Weights of a small GPT-style language model, trained from scratch on English Wikipedia: 3 heads of 64, a variant of Muon for these matrices.
MLP neurons of a small language model. Each row is named by its layer, matrix (down: output weights) and neuron, and shows model dimensions 128-191. Each number is 128 + 24 x the weight over its row's rms, rounded and kept within 0 to 255. A neuron's up and down rows have the sign that makes its largest values positive.
A block is one neuron, or neurons of one layer that tend to fire together. Before each block is what it responds to, as a language model described it from the Wikipedia text at the highest values.

Copula after subject
L7.down194 [106 179 121 117 103 105 116 117 150 115 120 151 146 122 128 125 164 153 147 150 130 136 113 107 143 180 127 110 122 119 110 132  96 120 118 183 105 143 173  93 146 127 140 117 114 177 121  95 144  66 125 104 177 131  87 105 136 142 148 131 109  90 143 118]
L7.down382 [118 146 112 123 119 123 101  84 145 128 155 100  92 184 162 168 121 133  89  93 149 129 157 124 113 107 165  97 152 139 135 125 132 129 115 123 104 144 143 123 129 106 138 102 136 133 116 107 172  92 100 134 115 165 141 142 163  88 111 121 163 136 110 111]
L7.down393 [114 129  94 167  87 127 151 127 156 129 154 106 132  94  72 136 134 126  76 136 138 145  96 126 143 119 135 120 120 113 166 120 119 153  61 139 160 124 100 105 146 126 185 140 135 154 109 160 135 130 110  99 125 180 128 104 167 133 157 134 136 191 117  87]
L7.down482 [114 135 150 125 134 103 136 169 106 149 147 131 141  89 103 154 132 154 175 178 100 104 109 117  99 107 180 100 130 141 183 146 148 126 130 151 135 132 151 139 143 114 103 147 137 132 108 158  77 133 134 139 137  92 148 161 116  86  51 157 150 119 113 118]

Start of proper titles
L16.down95 [133 140 171 152 141 112  91 151 121 120 164  83 100  94 164  96  80 152 170 145 123 156 141 120 150  82 121  95 126 153 116 101 124 162 148 119 123 114 125 160 136 135  97  90 153 161 120  98 101 111 164 137 135  78 169 141 170  83 142 135 128 110 124 117]
L16.down201 [115 131 127 163 122 119 100 139 149 150 116 133 156 111  90 113 121 135 108 155 101 129 140 199 143 158 133 184 122 117 142 105 179 117 100  95 120 142 111  92 104 141 117 112 161 119 156 129 135 134 143  93 111 138 155 134 118  94 142 150 126 102 133 139]
L16.down289 [ 90  95 130 126 115 129 149 129  67  87 125 162 137 119 120 117 132 155 116 117  80 111 135 172 158 122  84 106 130 145 155 151 134 132 140 101 133 170 130 160 148 123 101 126 166 102 120 140 112 123 166 142 119 101 142 104 125 129 103 137 131  95 159 135]
L16.down335 [167 128  75 125 173 114 149 108 154  87 157 139 136 111 134 162 105 122 145 117  79 109 145  93 129 132  76 124 106  78 140  79 101 128 153 149  69 116 115 153 167 149 142  81 155 150 150 135 132 143 127 135 140 131 118 156 126 125 126 125 171 139  78 115]
L16.down350 [135 147 152 145 142 145 102 120 127 125 137 131 142 159 152  84 164 110 153 150 105 113 113  75 106 153 152 137 121 140  91  54 134 109 121 147 106 146 126 161 108 126  96 113 173  98  79 130 111 137 115 154  90 135 131 107 122 176 142 176 132 127 124 133]
L16.down382 [106 113 171 156 115  74 196 114 109 104 154 127 150 133 110  94 122 116 114  92 104 100 134 174  99 166 172 118 114 185 111 141 114 108 126 136 101 101 171 144 124 129 128 130  83  94 118 137 124 161 132 102 115 127 115 108 137 128  92 147 142 117  86 109]
L16.down394 [128 160 136 135 156 110 156  97  87 151 127 130 161 155 119 102 104 139 106 125 105 124 134 119 129 148 189 118 140 121 141 150 116 102  95 157 151 127 112 145 155 122 120 121 149 140 140 126 128 161 140 134 120 104 101 161 143 131 157 163 116 131 129 100]
L16.down487 [175 125 137 132 171 120 123  77 105 119 131 103  90 104 118  71 129 105 120 142 112  57 138 111 153 102 164 120  96 124  84 101 125 142 133 149 137 146 139 189  97 129 111 111 179 142 145 103 110 124  94  92 123 118 133 102 123  62 111 120 114 175 126 140]

Past-tense main verbs
L11.down183 [124 168  98 110 111 131 111 148 128 128 131 140 143  92 133 158 127 122 107 137  85 153 146 148 108 152 163 130 114 112 144 143 153 135  89 137 133  73  96 148  84 130 107 135  86 129 141 117  98 101  98 157 154 144 127 118 113 140 131 177 111 115 151 205]
L11.down487 [107 121 101 119 113 136 112 110 139 148 202 128 164 147  81 154 151 132 141 142 118 154 142 130 160 138 129 134 119 103 107 134 155 119 140 120 124 102 147 160 146 140  58 142 117  93 125 136  89 117 107 118 141  95  93 112 149  97 129 118 135 175 104 163]

Biography verb after subject
L11.down285 [115 129 178 114 108 123 120 155 125 128 183 134 123 126  71 159 135 136 106 123 129 153 125 149 107  97 116 108  91 115 121 136 107  95 164 117  97 114 116 118 118 164 103 120 154 101 116 131 122  85 113 128 133 138 138 120 136 153 153 182  97 172 145 138]
L11.down469 [135 132 135 124 101 137 154 128 133 105 137 158 147 141 159 111 157 134 147 103 129 107 133 190 157 102 135  94 122  78 117  94 112 136 126 116  97 120 132 143 148 155 140 159 149 148 146  57 112 126 125 144  85 108 114 137 151 141 126 170 130  83 142 132]

Verb right after subject
L16.down2 [119  72 150 143  98 110 100 166 121 127 150 102 139 101 162 115 123 158 163 132 124 155 138 158 138 112 108 164 149 105  99 142 117 123 148 134 109  83 152 113 141 135 139  99 141 109 109 146  96 148 136 116 124 105 147 138 149 106 147 162 131 107 155  99]
L16.down30 [131 128 135 152 118 172 109 126 122 125 126 181 143 153 145 164 112 148 148 150 145 106 121 123 125 137 124 126 123 133 128 117 122 140  84 165 170 143  97  83 162 140 118 121 160 143 107 114  63 133 100 130 114  84 132 152 167 105 188 104 129 139 138 116]
L16.down113 [104 143 153 146 115 113 102 137 140  99 137 146 133 136 118 162  85 155 124 130 135 110 109 134 154 133  78 114 148 125 159  95 130 145 143 180  70 150 111 108  69 144  93  91 108 118 152 120 124 154 132 162 120 146 149 145  90 132 156 141 106 109 101 114]
L16.down151 [170 118 143 126 142 130 164 139  47 100 155 176 145 118 150 104 107 136 179 137 102 149 110 147 116 138 125 106 136 127 127 118 126  80  89 155  96 134  79 173  99 140 145 163 163 102  96 153 124 126 150 114 145 102 115 129 138 131 106 167 108 124 124 109]
L16.down252 [ 95 108 158 116 151 166 143 143 131 158 133 124  75 142 119 119 195 129 162 100 147 129  48 156  98 113 142 184 176 120 158 141 119 146 152 123 136 134 105 138 124 123 125 123 124 122 129 118 135 169 128 144 140 136 124  79 166  88 115  91 118 121 128 125]
L16.down282 [115 115 108 128 124 114 164 148 103  64 130 135 113  84 137 134 149 179 147 135 121 144 136 111 132 114 129  95 126 186 116 109 151 132 148 123  93 130 127 118 167  85 119 115 134 125 145 143 166 125 136 100  88 117 124 149 154  98 141 148 106 161 138 132]
L16.down296 [109 141  87 107 141 133 144 124 130 115 120 152 115 119 101 130 167 135  88 168 104 134 141 112 145  98 163 120 127 137 153 124 126 111 136  96 150 101 115  89 143 129 149 109  77 103 149 142 111 141  94 150 120  80 143 172 111 115 147 175 159 126 122  98]
L16.down503 [161 118  65 107 126 185 145 141 128 127 117 125 126  95  97  97 113 143 158 118 142 161 133 159 141 136 145 102 129 112 139 143 140 147 137 157 110 120 174  90 138 119  99 135 120 141 160 110 130 115 114 148 109 100 111  92 133 147 103 128 164 130 187  77]

Participles and "not" before prepositions
L16.down59 [105 138 118 133 114 116 140 158 159 148 117 130 126 103 138 158 100 103 149 134  97 131 144 158 143 134 125 128 122 152 100 118 106  86 138 115 147 136 145 127 144  92 114 115 137 157  93  89 167 122 137 135 130 109 131 138 135 151  70 115 124  88 127 132]
L16.down102 [140 151 140 134 134 123 117 122 146 155 191 137 124 174 146 153  91 158 133 146 133 110 163 161 136 142  96  92 110  79 121 131 117 118 156 149 152 128  82 172 124 110 158 146  88 111 100  98 134 105 107 155 110  75 141 178  96 139 178 128 118 144 129 146]
L16.down235 [144 122 136  99 167  72  97  87 153  86 124 109 114 148  96 128 141 141  91 156 141 187 134 158 123 108 116 123 126 127 111 105 102 109 113 143 137 157 150  90 127 105 115 140  87 120 124 148 145 127 148  97 192 105 131 128 139 139 130 149 133 113  93 141]
L16.down265 [122 176  68 110  79 145 112 159 116 132 113 127 132 147 140 133 154 122 108 156 124  97 162 140 110  85 104 100  77  80 129  98 151 152 122 142 114 116 145 189 163 157 108 118 159 125  91  94 138 143 152 111 153 109 142 116 163 126 112  75 133 118 105 138]
L16.down297 [102 164 137 129 118 116 136 120  92 144 200 147 133  87 147 111  93 118  72 118  97 148 143 117 113 149 146 111 148 146 120 120  73 124 108 140 136 109 124  95 131 119 154 127 105 108 141 151 112  80 117 125 131 127 146 137 113 108 125 141 135 114 110  90]
L16.down341 [144  95 109 120 139 120 147 129 104 150 148 162 168 149 102 120 122 172 116 136 168 126  95 167 117  95 106 146 112 107 136 122 120  96 147 119 127 103 177 131  93 170 166 129 126 104 117 121 165 135 132 114 144 110 133 185 132 150 125 110 160  99 132 161]
L16.down345 [116 138  96 105 127 129 128  93 130 167 127 134 140 161 148 154 118 131  99 105 177 134 112 123 101 149 116 143  93 136 153  84 125 117 109 106 109 132 103 146  99 148  78  91 118 137 189  88 157 156 155 145 133 127 152 119 180 117 148 146 137 132 127 111]
L16.down453 [ 90 145  82 129 127  86 150 137 110 125  90 165  91 122 132 115 132 177 127 132 122 125 158 119 120 160 123 139 144  99 120  84 107 108 126 111 119  79 132  92 118 126 145 159  93 146  93 140 158 178 114 151  95 116 128 143 119 160 106 123 106 176 133 118]

Early word-piece fragments
L7.down52 [135 110 113  47 169 194 124 141 138  84 128 135 162 138 115 121 158 147 147 109 125 128  85 119 173 117 112 137 145 122 154 125 110  94 128 123 123 129  93 144 128 120 120 120 147 116 119 154 107 110  98 156 118  92  80 173 126 115 149 128 111  92 158 113]
L7.down66 [140 180 123  82 122 135 115 102 135  84 123  96 131 110 141 102 139 164 167 117  87  90 109 137 113 155 131 123 108 125  89 107 117 139 133  96 129 131 135 144 156 132 114 105 136  98  80 121 102 116  87 156 113 149  97  94 137  75 132 148 159 128 137 125]
L7.down402 [127 148 206 117  99 111 138 132 149 116  86 152 170 134 123 145  91 141 137 163  60 149  79 141  90 101 115 138 106 135 105 114 117 128 142 141 123 112 116 146 134 147  94 119 118 107 144 203 135 171 123 132 135 112 133 103 109 101 129 126 117 128 126 142]
L7.down458 [150 134 115 105  95 135 142 116 156 133 160 114  54 139 149 125 119 138 113 154  96 144 148 104 108 136 139  98 141 101 107 103 135 122 116 116 118 101 123 166 124 129 129 130 111 143 129 121 137 124  91 139 125 110 100 106 120 114 128  95 143 161 160  84]

Contraction apostrophes, proper-name pieces
L11.down213 [128 152 165 124 117 122 117 163  97 125 122 160 127 175  92 122 128 127 149 103 109 132 124 120 167 153 164  90 171  99 118  88 125 128 121  98 160 155 154  93 145 128 112 166 120 103 154 141  99 117 148 129 119 135 181 111 134 107 147 133 133 132 116 126]
L11.down437 [126 115 114 159 130 169 100 127 166 101 151  78 108 137  96 103 112 117 152 134 135 178 143 126 144 117 136 144 102 141  95 115 149 106 117 116 119 135 112  97 133 104  97 144 166 124 136 128 149  88 142 147 139  66 133 118 140 127 128 140 116 168 118  99]